config.yaml
n_layer: 15
n_head: 6
vocab_size: 8192
activation: "tanh_gelu"
norm: "layernorm"
norm_place: "pre"
bias: "all"
parallel_block: false
lr: 0.00299
weight_decay: 0.12
decay_fraction: 0.276
MLP neurons of a small language model. Each row is named by its layer, matrix (up: input weights; down: output weights) and neuron, and shows model dimensions 32-127. Each number is 128 + 32 x the weight over its row's rms, rounded and kept within 0 to 255.
After each neuron's rows, "fires in" lists the words (lower case) most often at its 100 highest values on Wikipedia text that the model never trained on.

L3.up270 [ 96 114 152 114 131  93 176 101 155 133 123 121 142 138  96 146 177 135 126 154 147 105 198 135 110 134 138 131 161  69 152  90 118 103 171 136 168 158 165 155  90 110 160 116 152 121 139 155 120 136 110  58  74 158 116  79 118 141 121 122 141 102 161 144  55  48  97 169 174 149 158 101 151 115 152 149  64 136 146 113 114 129  69 137 148 140 138 151  62 107 138 206 147 118 105 145]
L3.down270 [183 143 182 149  65 207  82 152 116  90 128 160 169 122 185  67 159 100 135 133 119 118 149  76  72 140 107 132 138 110  98 116 132  97  95 147  71 154 110  91 121 115 167 120 110 132 166  65 114  82 132 130 145 151 145 108 200 180  94 136 148 170 136  92 131 148 114 173 115 169  54 129  87 129  89 151 192 129 115 116 154 169 183 123 146 113 100 140 114 170 149  72 187 165 162 122]
fires in: "he", "his", "heat", "with", "who"

L7.up663 [122  97 109  78 102 148  51 137 124 171 113 147 215  98  48 105 139  61 162 126 117 102 151 143  95 153 121 149 182 192 104 115 140 123 119 154 176 110 121  89 164 141 103 100 121  83 123 102 146 129 105 155 141 176 181 149 136  97 184 130 134  76  87 127 146 153 196  94 114 172 117  58  90 143  97 189 101 177 150 170 132  81 128 142 137 132 180 100 103 171 111 107 145 146  77 139]
L7.down663 [122 167 114 152 122 110 171 119 134 105 194 101  70 141 113 142 142  92 158 115 183 143 136  46 211 188 165  91  91  72 182 122  95 165 170 108 126 129 104 119 126  86  93  93 116 128 114 172 102 136 114  79 110 156 138 132 115 103 145 151 129 131  94 210 168  74 124 121 148 154 170 159 134 148 100  92 117 102 130  90  90 158 140 208 142 111 133 102  87  82 150 121 115 121 123 176]
fires in: "for", "on", "between", "to", "guelb"

L4.up720 [132 163 108 116 134 204 126 177  96 124  84 126 125 194 180 102 118 132 142 126 153 115  92  80 133 111 105 146 139 212 166 154 131  94 139 138 154 147 170 112 145 145 117 101 146 116 171  98 124 161 103  92 117 162  82 115  87 111 122 161 130 142 181 140 128 172 132 139 127 171 106 122  87 124 162  97 115 207 139  87 150 119 122 155 167 136 117  98 120  72  96 189 145 148 146  87]
L4.down720 [129 141 137 102 149 158 112  92 148 118 169  81 112 100  32 145 123  86 113 136 159 145 127 134 102 127 114 131 137  78 156 134 118 140 146 131  91 221 106 141  87 199 116 126 104 182 144 153 112  82 114 133  82 139 144 123  85 149 103 214 121 147  74 113 124 130 124 157  86 165 110 111  78 130 133 167  71 159 137 143  72 134 119 110 103 141 110 109 121  86 190 147  92 108 145 133]
fires in: "of", "are", "tv", "is", "were"

L3.up592 [139 175 124 113 105  73  99 139 163 136  74 197  93 182 150 168 137 123  79  94 111  78 163 107 144 174 142 163  81 131  84 101 123  92 141 138 144  83  58 112 190 118 127 152 119 134 128 108 156 171 144 158 135  74 124 158 134 125 151 116 102 159 127 116 124 133 110 157 108 139 148  66  88 119 133 107 139 124 159 119 142 150 129 141 128 147 195 158  61 113 115 115 132 178 135 170]
L3.down592 [124 116 112 106 125 116 112 181 184 137 114 116 154 134 176 125  99 166 120 103 130 120 210 177 185 145  89 163  87 136  86 102 141 185 123 202 168  94 149 156 107 119 152 110 110  85 149 115 137  90  94 140  96  93 109  99 143  79 232 143  57  71 128  83 135 100  43 151 171 114 123 167 154 160 152 101  93 128 112 128 138 138 145  95 152 116 123 115 160 111 135 128 183 109 114 170]
fires in: "to", "with", "his", "for", "against", "college"

L5.up658 [139  94  93 146 144  77 139 127 157 200 100 110 122  97 126 140 193 105 104 160 127 165 162 126  96 139 191 124 156 152 166 131 140 139 120 132 113 166 169 131 138 145 143 127 139  98  84  94 158 141  88 133 196 128 149 116 127 104 124 164 150  97 134 118 117  85 129 113 157  99 120 123 120 110 106 130 127 132 170  75  53  97 157  94 147 140 119  98 182 173 221 123 108 159 128 131]
L5.down658 [186  65 141 110 160 125 151 169 102 130 102 145  98 133 105 148 144  93 146 101 180 154 200 118 155 118 164 152 137 149 170 100 133 150  70 123 124 181 171 126  89 127 124 104 127 129 172 112 150  55 116 115 137 108 115  92 121  68  99  79 166 172 125 126 131 168 167  91 114 109 142 115 130 112 104 149 173 105 106 122 144 139  90 152  74 128 107 152  76 123 150 138 110 170 163 178]
fires in: "a", "s", "an", "part", "its"

L11.up697 [173 145 193 152 173  89  96 102 225 138 103  87 148 102 152 151 129 134 133 162 107 120 108 102 150 161  74  96 147 124  74 129 157 143 110 153 153 165 113 154  95 149 139  77 123 155 123 100 174 153  70  47 115 118  90 102 102 122 115 120 116 180 170 136  88 147 160 179 160 148  80 123  67 112 197 142 111 128 107 161 140 139 158 160 180 106 131 154 126 135 157 113  97  33 136 122]
L11.down697 [152 151 152 181 155 100  89 102 135 148  83 101 130 161  52 107 119 155 104 149 113 162 150 117 150 127  92 159 142 168  29 151 114 143 178 140 107 115 127  92 133 103 139  87 177 153 114 137 161 116 102  96 154 164  99 140 131 131 143 136 126 112 152 131 115 100 147 151 168 144 101 156 111  98 232 217 139  98  97 139  99 181 140 150 189 162 119 207  92 166 127 118  87 129 147 143]
fires in: "an"

L10.up590 [102 150 173 193 141  65 138 164 192  83  80 136 144 170 118  91 120 143 103 147 125 131 110 165 102 200 101 159 100 117  81 120  94  94 107 162 113 141 145 140 139 159 180 100 166  88 131 113 147 134 158 139 152 140 100 105  73 136 150 137 118 160 163 138 178 111  79 106 139 151 113 109  77  97 196  97 127  91  94 195 140 133 154 118 101 142 113 177 176 181 132 114  67  82 153 112]
L10.down590 [145 134 132 121 172 110 138  70 112  89  98 118 129 125 116  95 100 109 109 200 123 115 116 136 105  76 138 123 142 146 121 120 145  88 102 188 148 117 188  75 159 136 191 141 136 112  91 167 111 138  92 123 169 156 101  56 112 150  72 106 115 113  71 157 203 134 152  75 106 101  97 127 139 148 163 128 148  88 143 151  93 160 158 154 199 134 148 165 158 152  87 113 168  79  84  90]
fires in: "an"

L7.up766 [142  96 156 212 169 129 134 120 151 128  91 112 142 144 131 123 109 115 135 162 118 100 134 126 129  99 138 168 148 150 166 149 106 125 178 148 123  78  95 134 144 127 112 105  61  70 144 135  37 114 122 136 152 103 144 106 152 149 149  97 155 132 128 114 183 138 174 127 123  88 116 127  97 105  86 131 130 129 210  78 129 140 119 155 140 140 174 144  66 101 133 166  78 100 132  71]
L7.down766 [103 125 179  94 155 136 167 154  77 178 133 105 189 115 113 154 103 117 101 176 135 140 119 162 137  94 103 118 157  99  75 171 114  93  79 144 160 157 169 144 123 125 159 159 128 147 133  80 159 152 129  57 147 150 148 166 129 120 122 106  74 117 124  71  71 106 100 118  58 135 102  81 136 146 153 163 108 132 128 114 162 116 171 145 142 176 133 133  75 208 137  97 145 130 173 101]
fires in: "it", "which", "they", "who", "he"

L3.up4 [117 156  98  86 123  74  90 119  98 152 116 111 130 143 130 159 156  87 128  96 108 163 199 128 111  81 129 131 137 101  95 135 136  81  94 140 156 129 173  97 117 153 101 193 116  99  62 103 116  92 168 165 167 137 150 135  85 129 165 137 115 167  75 128 135 126 138  86 111 160 122  87 149 153 189 148 116 185 132 100 112  94 166 104 176 119 196 117 122 145 156 123  97 119 179 118]
L3.down4 [116 165 137 182 151 126 130  99 231 109 141 113  64 111 165 162 183 145 132 128 167 119 124 128 129 181 151 119 113  89 100 138  77 115 131  52 112  81 168  94  96 139 161 107  95 108  94 138  79 135 180 121 127 153 118 120 181 153 171 173 175  58 133  70 151 177 133 123 184  95  95 140 113 108 119 140 163  82 115 194 149 123  90 183 111 145 124 124 163 131 140 131 178 158 144 121]
fires in: "of", "have", "t", "among", "having"

L7.up637 [ 66 129 130 143 126 168 122 175 144 143 156 143  94 149 126  92 114 120 181 139 164 135 124 158 100 144  31 104 138 135 132 121  75 143 115  80 159 159 116 163 160  51 141 146 156 136  71 125 105 202  95 188 151 137 137 133  88 169 133 108  98 145  87 180 156 145 159 100 132 109 122 118 136  79  86 160 144  86  91 118 156 149  90 143 133 105 112 144 120 124  66 158  39 155 131 124]
L7.down637 [136 185 150  99 143 184  95 101 115  98 130 129 178  39 119 124 173 114 233 126 108  92  88 148 152 137 150 155 135 102 113 117  79  86  72 161 120 142 153  61 166 100 140 153 118 157 158  95 128  83 114 117 135 123  78 151 122 151 169 149 141 109  99 108 113  91 152 111 114 143 132 120 156 127  78 120  98 118 179 169 102 147 159 143 155 186 108 170  80 139 173 127 102  93 184 106]
fires in: "of", "the", "march", "january", "to"

L10.up759 [158 113  68 127 109  97 151 137 152 146 154  65 127 183 157 110 130 158 127 117 170 163 162 116 102 169  48  63 123 117 134 101 175 183 126  86  78 102  90 149 135 143 142 107 134 100 118 138  89 188  95 145  98  89  39 173 167 161 129 129 181 149  86 184 194 149 123 141  80 129 121 126 122 185 112 130 116 188 117  98  93 112 138 111 115 145 147 132 152 131  43  65 136 154 133 146]
L10.down759 [172 159 196  99 113 113 143 180 147 212 103 167 112 120 145  67  43 168 154 132 121 122 105 133 168 105 176 131 132 184 108 151 126  83 125  99 156  97 108  97 163 129 150 150 148 153  59 197 143 104 158 128  87 110 115  84 138 119  97 138  70 115 146  97 118  91  95 139 144 131 157 124 154  89  93 128 139 123 121  95 123 132  89 180 153 188 139 125 156  79 138 116 107 125 131 130]
fires in: "of", "as", "is", "it", "00", "not"

L10.up49 [191 136 113 103 130  68 133  98 170 130 130 119 144 132 129 142 123 182 140 149 112  93 137 118 141 198 142  78 114 106  65 180 154 121 145 156 160 133 116 105 143 108 114 193 149 170 142  98 135 122 134 108  90 107  67 101  83  98 127 169 111 101 183 163 130 149 166 176 178 152  50 123 128 111  86 118 173 164 128 136 115 166 123 144 140  87 125 149 110 168 135  78 148  43 115  91]
L10.down49 [122 150 147 182 202 175 112 139 143 129 136 108  86 113 110 134 153  67 167 110 172 116  98 101  88 162 157 134 150 135  78 132 145  94 154 103  34 128 140  83 179 120 165  65 167 140 125 142 174 132 142 148 128 177 158 196  91 154 162 130 139 105 111 188 142 112 121 149 156 119  62 140  76  73 152 137 118 101  74 112  93 126 168 153 117 121 140 174 147  90  99 119  82  66  82 132]
fires in: "an"

L8.up284 [ 89 133 120 150 178 125 195  87 106 100 112 152 125 125 146 185 143  89 106 162 146 133  94 188 126 144 153 108 136 132 119 135 167 151 138 152  98 182 174  71 108 143 108 128 142 127 123 161 111 175 113 125 152 132 173 132  80 145 104 103 138 158 162 115 123  74 104 129  88 171 126 126  93 131 142 181 130 176 192  80 146  48 161 109 167 134 129 165 107 158 116 152 106 140 168 119]
L8.down284 [ 85  89 130 135 129 122 166  91 132 113 122 154 191 148 138  79 115 110  57 160 150 198 172 125  90 103  73 172 187  87 120 118  87  85 101 130 130 149 142 157 121 158 145 139 119  60 117 121  85 133 131  98 124 122 212 163 142 124 140 147  89 104 133 123 161 162 108 193 149 123 107 140  78 132 139 118 173 106 177 105  92 120 161 165 139 151 160 131 131 155  92  94 201 187 153  89]
fires in: "he", "who", "but", "it", "and", "we"

L2.up215 [129 124 118  85 115 127  90 150 150 157 108 217  97 148 149  81  77  93 163  53 137  99 106 116 137 112  96 143 154 136 123 146 122  79  76 112 139 131 107  80 234 142 140 121 136  51 181  90 113 100 117 161 105 122 114 123  73 132 137 109 127 174 100 147 167 108 147 127 124 159  64 134  73 166 124 131 100 133 134  60 193 109 119 118 199 128 146 160 127 127 121 116 142 122 163  96]
L2.down215 [ 70 183 137  62 118 149 143 172 137 153  85 113 128 109 184 150 141  96 132  97 110 126 116 170 129 124 138 153 102 164 100 156 104 114 169 161 192 103  85 167 179 122 144 140 140  79 125 104 173 150 117 101 155 104 149  74 152 117 153 143 103  95 186  94 153 167  98 136 177 143  78 168 110 132 207 129 133 103  77 105  95 111  72  81 121 129 120 103  96 102 188 170 187 127  90 138]
fires in: "to", "with", "of", "for", "against", "from"

L4.up641 [135 135 106 121 121 182 107 173 142 128 108 142 162  97 118 126 101 180  79 149  88 174  66 160 129 118  88 129 130 122 156 102  99  99 109 117 119 164 105 142 170 109 120 117 113 149  98 134 164 124 121  47 131 169  79  63 162 120 154  80 173  91 108 126 126 107 124 147 161 155 125  66 178 190  60 182 100 122 107 208 116 132 180 127 149 121 163 123 149 193  99 108 140  83 134 126]
L4.down641 [128  58 147 165 158 113 126  82 141  52 131 121 141 157 119  91  84 111 204  77 130  48 105 118 178 154 202 133 141 132 171 137 107  73 155 136  91 113 164  82 117 116 144 137 157 146 133 128 147 173 130 101 157 154 178 111 134 125 121 152 139  81  87  42  82 182 133  73  99 129 142  97 123 144 133 127  86  84  83 104 161 158  97 117 160 130 130 108 133 134 210 180 138  85 175 138]
fires in: "on", "in", "pos"

L11.up176 [133 139 118 147 139 150 133 128 110 150 124 102 133 175 114  92 169 193 111  68  86 213 117 140 112 155 111  58 121 109 115 114 116 105 119 180  87  33 111 183 187 138 165 146  48  68 105 157 103 177  65 144 118  89 173 123 136  85  98 167  85 119  56 139 140 137 133  98 114 148 138 153 116 174 114 120 108 175 145 101  94 155 128 168 104 139 130 160 133  32 130 132 145 171 116 189]
L11.down176 [139 107 151 166 170 112 156 119 105  60 158 175 145  89 144 135 169  87 134 199 137  77 154  34 139  83 152 162 130 199  88  90 144 114 164  69 138 130 119 113  93 199 112 142 132 143 153 122  97 108 118 144 129  74 130 112 132 146  96  63 142 176 106 120 109 128 146 122 123 183 127  85 122  87 136 126 132 179 130 124  73 127 185 138 201 180  71 156 123 131 154 137 110 128 108 122]
fires in: "as"

L2.up570 [122  94 169 147 137 141  93 144 113 117  92  79 133 158 188 213 163 188 103 140 142 114 125 108 194  91 155 137 153 144 142 185 111 110 155 158 160 151  67 214  91 144 105  78 152 122 155 126 152 128 163 117 105  76 121 104 148  89 136 122 123 104 141 163 135  97  86 152 153  50 185 149 143 119 164 112 104 163 100 134 144 108  83 129 145 153 141 111  86 115 161 139 137 151 139 170]
L2.down570 [146 127 102 117  89 143  83 132 177 117  95 148 164 113 158  81  91  92 160  76  94 122 132 149 163 178 119 139  99 173 147  67 157  39 106 112  71 124  71  83 111 134 193 150  88 148 130  89 105 121 158 181 122 213 157 168 169 132 154 126 173 145 119 159 137 133 152  81 114 166 155 126 111  96 149 172  82  73 101 109 105 153 183 124 121 135 143 177 110 123  71  88  77  81 136  99]
fires in: "and", "none"

L3.up176 [129 127 131 181 129 139 157 148 118  99 151 113 114 114 154 155 115 138 141 113 144 136 141 176 118 124 145 109 128 142 121 123 106 143  89  79 123 102 119 130 143 153 103 109 138 110 162 114  81 171 118 153 117 136 139 131 133 131 136 109 150 132 125 108  62 181 134 107 136 152  92 135 197 144 126 175  88 145 128 119 149  73  56 113  99 158 118 166  99  97 139 129  56  89 142 142]
L3.down176 [178 149 166  43 165 102  82 180 134 120 135 111 154 165  89 118 122  70  97 162 140 118  70 147 111 130 163 140 130 157 121 169  98  94 132 144 153 157 175  86  77 143  84 199 136 144 113 157  96 150 114 134  67  84 142  89 162 153 139 131 132  83 146 122 191  90 139 139  70 120 135  97 130 100 145 134 121 128  80 131 168 156  96 113 120 110 110  28 124  92 131 130 162 141  72 165]
fires in: "but", "and", "with", "in"

L10.up163 [154  80 169 120 152  68 156 101 146 139  96  81 146 113 121 140  71  99 113 128 151 122 148 102 130 133 173  82 128 101  86 176 107 130 157 138 154 117 124 157 111 133 194 128 158 171 102 131 155  90 104 104 163 124  16 113  96 114 109 121  97  97 147 179 179 211  96 116 118 116  81 114 150 145  61 140 100  95 132  92 114 152 124 137 146 141 148 150 169  93 180 110  97  83  75 156]
L10.down163 [141 137 136 146  98 171  64  97 123  89 144 101 128 124 103 153 140 139  50 142 172 205 124 124  78 146 123  86 153  68 127 191 156 187 120  94 171 114 132 189  85  98 132 111 169 162 152 152 108 174 117 131 104 118  95 124 136 155 148 130 152 163 131  97 111 130 134 114 149 109 171 140 121  77 188 173  77 103 129 174  65 130  64 171 161 119 118 126 115 161 138 162 136  72 112 140]
fires in: "an"

L4.up738 [101 136 103 154 120  97 136 210 114 137 130 125 106 151 127 110 107 126 120 109 117 123  74 154  86 120  90 134 104  80 135 141  62 179 126 160 109 130  86 147 162 126 124 118 129  81  71 129  91 122 197 149 131 117 156 127 135 175  93 161 126  81 118 153 160 101  84 108 151 129  99 124 105 116 112 146 131 101 109 126 120 145  87 115 106  96 127 112 160 146 101  89 160 145 146 155]
L4.down738 [129 114 139 144 119 110  94 151 107  96 146 134 121 144 154 132  48 139 136 189 110 115 125 113 150 157 163 124 126  87  88 115 129 126  92 150 132  99 139 131 150 135 128 130  81 143 126 127  94 120 107  88 136  79 130 135 104 125 112 127 133 113 192 160 152  33 156 128 151 143 101 101 158 135 157 137 100  66 178 163 137 193 123 130 155 145  95 156 100 138  79 169 113 103 150  94]
fires in: "april", "october", "march", "may", "june", "january"

L10.up457 [128 159 175 114 145  97  71 157 162 138  57 168 119 127 154 131  71 128 198 148 168 144  88 149 114 173 135 107 147 146  85 124 135 162  85 160 142 101 150 146 117  88 117 125 180 165 138 146 162 122 134 100 125 121 104 107 118 116 150  39 113  74 141 178 134 158 138 128 147 145 132 111 166 102 139 138 132 106 138 107 150 182  91  80 126 150 106 134 140 114 156 134 140 130  59 163]
L10.down457 [123 100 202 155 202  97  97 109 164 114  89 100 119 193  86  93 129 187  80 145 134  94 178 103 118  84  85 124 143 110  81 152 104  74 133 121 118 133 139 118 145  98 151 178 116 169 108 183 197 150 113 105 165 159 107 123  87 144 169 134 130 127 134 138 154 121 137 132 153  80  90 182 145 116 141 153 148 116 133  53 150 149  98 111 147 136 160 112 102 100  97 137 130 117  68 101]
fires in: "an", "san"

L2.up48 [146 142 204 173 139  89 162  78 116 123 154 113 134 130 115  82 196 133 129  85 133  88 177 106 101 119 108  92 151 103 122 136 144 103  98 171 132  88 171 132  97 122 111 142 202 103 147 137 113 134 149 134 136 189 113  70  97 109 192 140  65 160 154 114 139 123  79  32 133 151 198 152 136 123 118 135 176 168 158 159 122  98 149 107 185 154 102 124 158 103 109 106  93 196 112 119]
L2.down48 [124 152 111 115  81 117  86 146 172  65 152 176  44 123 145 195  95 147 114 159 124 140  57  75 155 139 120 148 135 124 109 167 161  42 123 100 116 128  67 148 127 157 110 137  49 152 132  97 126 132 207 121 114 133 132 158 120 126  51 136 129  83 143 115 129  90 117 138 161 135 131 111 134 132 144 147 159  83 186 164 122 139 115 123 139 150 162 160 116 154 106 125 126 161 199 103]
fires in: "has", "have", "had"

L8.up95 [152 146 121 104  72 147  92 121 133 142  88 105  81 160  95 128 117 115 115 119 120 139 123 145 195 130 124 177 181 169 121 180 156 134 132  73  82 112 145 123 153 156 199 118  83 103 142 164 141 126  72  93  98  81 100 125 114 105 140  85 102 147  43 164 110  82  82 140 124 173 176 172 112 128 108 126  92 110 102 142 175  94 132 137 102 102 169 149 169 143 134 169 190  56 133 115]
L8.down95 [ 98  99 186 140 166 110 126 157 146 110 162 145 139 120 131 169 102  63 119 115  72 119 121 121 160 154 119 145 131 148 122 103 116  98 123  90 113 174  98 103 102 116  65 200  94 138 101 141 123 136 211 125 136 141 110 123 182 151 146 180 133 115 148 131 127 111 189 150 103 143 145  73 111 145 104 125 132 185 148 144  83 143  58 169 177 113  42 128  87 184 151 163  72 156 134 157]
fires in: "and", "the", "of", "for", "in"

L10.up586 [110 143 125  99  65 120 113 136 170 107 185 124 152  56  62 101 160 111  91 126 123  67 134 129 142 184 158 126  64 189 155 130 136 174 168 173 106 134 112 113 179 125  43 142  96  96 108  61 113 140 153 166 112 184 150  88 150 162 157 144 118 128 118 129 142 111 166 149  86 117 114 179 116 116  87 196 135 134 126 147 156  85 108 101 157 118 124 162 184 113  97  96  67  73 117 116]
L10.down586 [163 167  70 108 107 168 149  95 143 122 139 207 155 114  81 122 113 171 103 162 123 116 173  56 140 172 154  96  76 202 146 109 137  91 135 153 128 175 133 164 138 135  94 116 145 133  92 161  97 108 115 121 151 173 139 147 177 109  67 143 150 139 142 134 122 127 112 143 141 102 105 181 136 109 126 124  61 149 145 122 159 142 124 165 151 128 125 172 144 134 167 122 120 135  69  99]
fires in: "in", "of", "at", "to", "during"

L2.up15 [131 144 133  86 103  77  84 161 163 111 131  70  57 127 143 108  99 155  86 126  80  97 140 116 120 141 182 155 101 115 179 126 168 117 137 101 105 148  31 144 128 112 113 136  78 162 116 183 149  79 154 130 175 127  77 122 158 127 144 144  88 139  95 131 163 110  78 195 113 171 140  82 120 144 140 133  91 156 120 160 109 144 119  81 134 117 141 142 170 158  92 125 155 137  96 182]
L2.down15 [159 130 133 149  99 101 118 131 151 126 144 117 140 149 170  42  89  87  77  90  96 120 124 107 108 132  72  86  95 138 121 132 127 155 109 142 167  84 135 120  70  55 125 140 106 168 219 138 133 119  65 159 113 105 144 130  88 122 149 125 131 122 119 131 213  99  56 190 154 146 147 119  89 180 128 138 170 143 121 130 161 123  95 106 105 133 133 130 157  65 103 148 126  82 131 112]
fires in: "of", "from", "to", "at", "for"

L3.up322 [128 114 110 103 107 144 132 137  78 108 101 141 122 137 200 202 115 184  75 113 120 120 148 232 167 108 161 127 107 133 110 139  98 137  93 111 121 130 140 111 135 128  94  96 139 101 183 108 114 130 138  96 120 105 120  73 198 121 129 109 138 102  40  88 137  32 190 167 133 117 109 171 106 120 125 137 123 166 169 112 140 159 141 147 111 185 159 115 134 116 117 118 107  91 133 107]
L3.down322 [ 76 169 145 112  60 167 105 132 192  97 140 174 186 155 135 131 100 113 119  64 113 106 123 105 147 192 126 116  65 167 168 147 110 124 142 128  86 114 131 136  45 153 112  92 110 139 107  82 120 133 126 140  96 143 194 108  89 160  98  98 121 117 224 115 118 194 105 153 144 152 159 178  74 109 134 137  99 116 126 166 146 131 116 148 163 129  65  60 144 163 153 118 169 131  77 111]
fires in: "of", "and"

L2.up18 [129 153 113  71 129 151 168 122  70 119  80 168 133 175 178 107 103  99 135 159 166 111 131 161  63 161 152 141  76 155 151 157 123 116 154 135 133  72 115  68 118 120  88  76 106  80 105 186 139 165 109 191 151 154  89 112 150 170 124 108  67 146 153 104 123 193 136 124  61 127 154 124  85 101 113 102 125  91 138 115 128  89 209 191 125 217 106 132 131 158  95 194 100  88 162 126]
L2.down18 [ 67 134  74 123  91 212 154 151 119 123 139  67 168 112 105 108 124 182 118 120 116 185 192 124 109 159 128 155 132 130 158 162 110 126 138 140  97 136 129 125 153 242 109 159 171 132 104 115 118 132  89 132  67 127  70 144  98 186  98 171 129 133 111 121 138 141  92 155 134  97 113 134  96 131 134 129 110 124 112 141 128 103 134 164 125 153 126 122 132 111 104 142 126 167 119 130]
fires in: "was", "is", "been", "be", "are", "being"

L5.up71 [120 114 158 140 133  69 108  92 168 225  95 115 147 167  83 139 208 185 202 141 127 172 183 133  99 119 104 103 138 148 133 157  67  53 205 102  87 104 139 150 111 166 142 114 115 138 125 154 142 164 127  83 170 146 140 107 131 116 104 112 120 137 129 125 100 158  95 121 172 208 170 172  84  79 138 114 149 118 119 112 116 109 109 109 187 134 100 115 158 112 128 189  67  75 157 118]
L5.down71 [ 94 128 157  76 128 137 161 142 123 132 127 164  86 117 172 118 152  74 112 111 147 112 100 115  92 142 155 200 176 137  68 156 141  91 215 211 106 135 109 119 122 123 155 141  87 122 145 106 118 116 165 105 128 127 161 104 189 157 124  61 126 156 204  89 105  62 207 141 113  91 178  83  97 155 118 158  89 138 191  96 110 145 133 134 113  97 102 113  51  66 120  99 107 124 108 193]
fires in: "as", "is", "2016"

L2.up548 [ 81  79 146  87  71 157 121 124 110 120  89 125  93 108 208 111 126 164 106 112  91 165 171 146 122 109  91 128 112 155 158 170  81 102 109 185 153 115 177 116 112 116 127 148 156 144  98 118  53 122  96 130  94 114 121  42 121 102 155 114 161  80 134 134 182 109 146 141 143 159 140 128  85 140 119 166  79 139 145 107 107 143 129 140 126 187 140 141 193  79 118 160  74 158 137  86]
L2.down548 [101 108 123 140  97 141 156 159 132 152 112 175  84 103 130 177 111 109 159  80 165 121 193  97 194 130  97 110  99 199 102 137 139 104 163 155  89 116 166 162  88 109 135 106 124 162 103  78 137 138 141 138 150 113 167 125 136 114  71 157 101 117 163 133 122 111 125  57 130 141 150 184  57 118 135  99 143 113 156 134 113 188 115 109 133 146 144 118 155 150  96 143  51 159 166  87]
fires in: "of", "from"

L2.up9 [151 184 133  69 104 175  92  83  97 150 143 110 197 179 177 110 109 126 145  88 119  84 123 162  95  73 126 165 175 106  99 137 128 132 127 127  95 185 137 167 129  97  80  64  94 103  86 158 167 180 114  72 131 170 140 121 119 171  74 106 125  87 128  85 172 161 155 141 104 166 138 154 124 132 139 163 106 190 183 160 128 134 183 167 177 145 143 109 159 147 113 112 146 115 126 131]
L2.down9 [110 153 107 131 147 144  92 113 151  76 126 153  28 124 102 183 132  57 100 118 178 194 130 151 152 149 167 114  98  88 117 160  64 112  71 113 177 191  77 149 118 158 131 165 164 106 133 131 115 133 127 183 135 108 165 106 156 145 172 120 123 125 141 110 118 192 140 154 108 107 159  83 137 155  58 151 139 102 147  96 203  81 152  80 125 105 161  81 179 131 113 146 130  76  70 154]
fires in: "at", "by", "on", "about", "for"

L10.up607 [126 112 120 167 110  65 100  98 153 112  80 188 148 140 122 181 124 144 116 166 138 125 142 118 172 112 215 168 114 118  87 195 125 150 101 112 163 152 134 158  95 154 110  99 128 108 128 156 112 137 119 157 136 120 118  74 116 134 133 172 149  42 170  85  97 107 180 143 108 141 172 119 102 193  92 184 141 124 150 134 135 124 143 110  87 140  78 130 138 103 109 201 113 114 187 110]
L10.down607 [195 125  60 126 151 156 143 106 101 130  54 188 113 169 115  89 154 143  82  94 118  82 123  92 191 143 148 132 151 112  83 132 182 197 158 112  85 116  86  74 153 114 144 151 171 162 151  86 104  84 148  85  82  98 153 130 168 139 128  81 166 145 130 100 150 124 126 128 130 140  80 151 174 138 125  95 146 166 118 101  92 114  89 117 166 162 156  99 102 122 141 162 117 117 173 117]
fires in: "the", "s", "an", "000"

L2.up203 [193 133 176 116 130 157 144 123 122 168  75 109  64 117 117 217 133 156 138 135  95 209 134 144 107 189 138 111 168 174  87 159 143 111 206 116  81 105 160 131 159 154 112 129  97 127  40 163 134 132 110 126  88  99 118  93 151 117 116 101 152 126 158 150 141 154 140  67 123 170 172 103 123  90  91 154  40 123 136 136 121  76 121  93  94 169 127 163 117  79  77 138 113  91 120  98]
L2.down203 [148 104 113 175 147 115 156 145 143 179  82  78 100  99 120 175 199 170 116 134 128 175 118 135 121 142 172 168 175 116 166 157  98 159 200 155 103 153 118 173 136  95  94  76  52  71 103 181  88 155 127 137 104 146 118 165 137  94  67  64 165 183  99 130 107 137 143 106 133 105 143 141  94 161 162 181  60 124  97 134 117  92 149 117 117 119 114 114 112 114  72  98  78 169 119 162]
fires in: "as"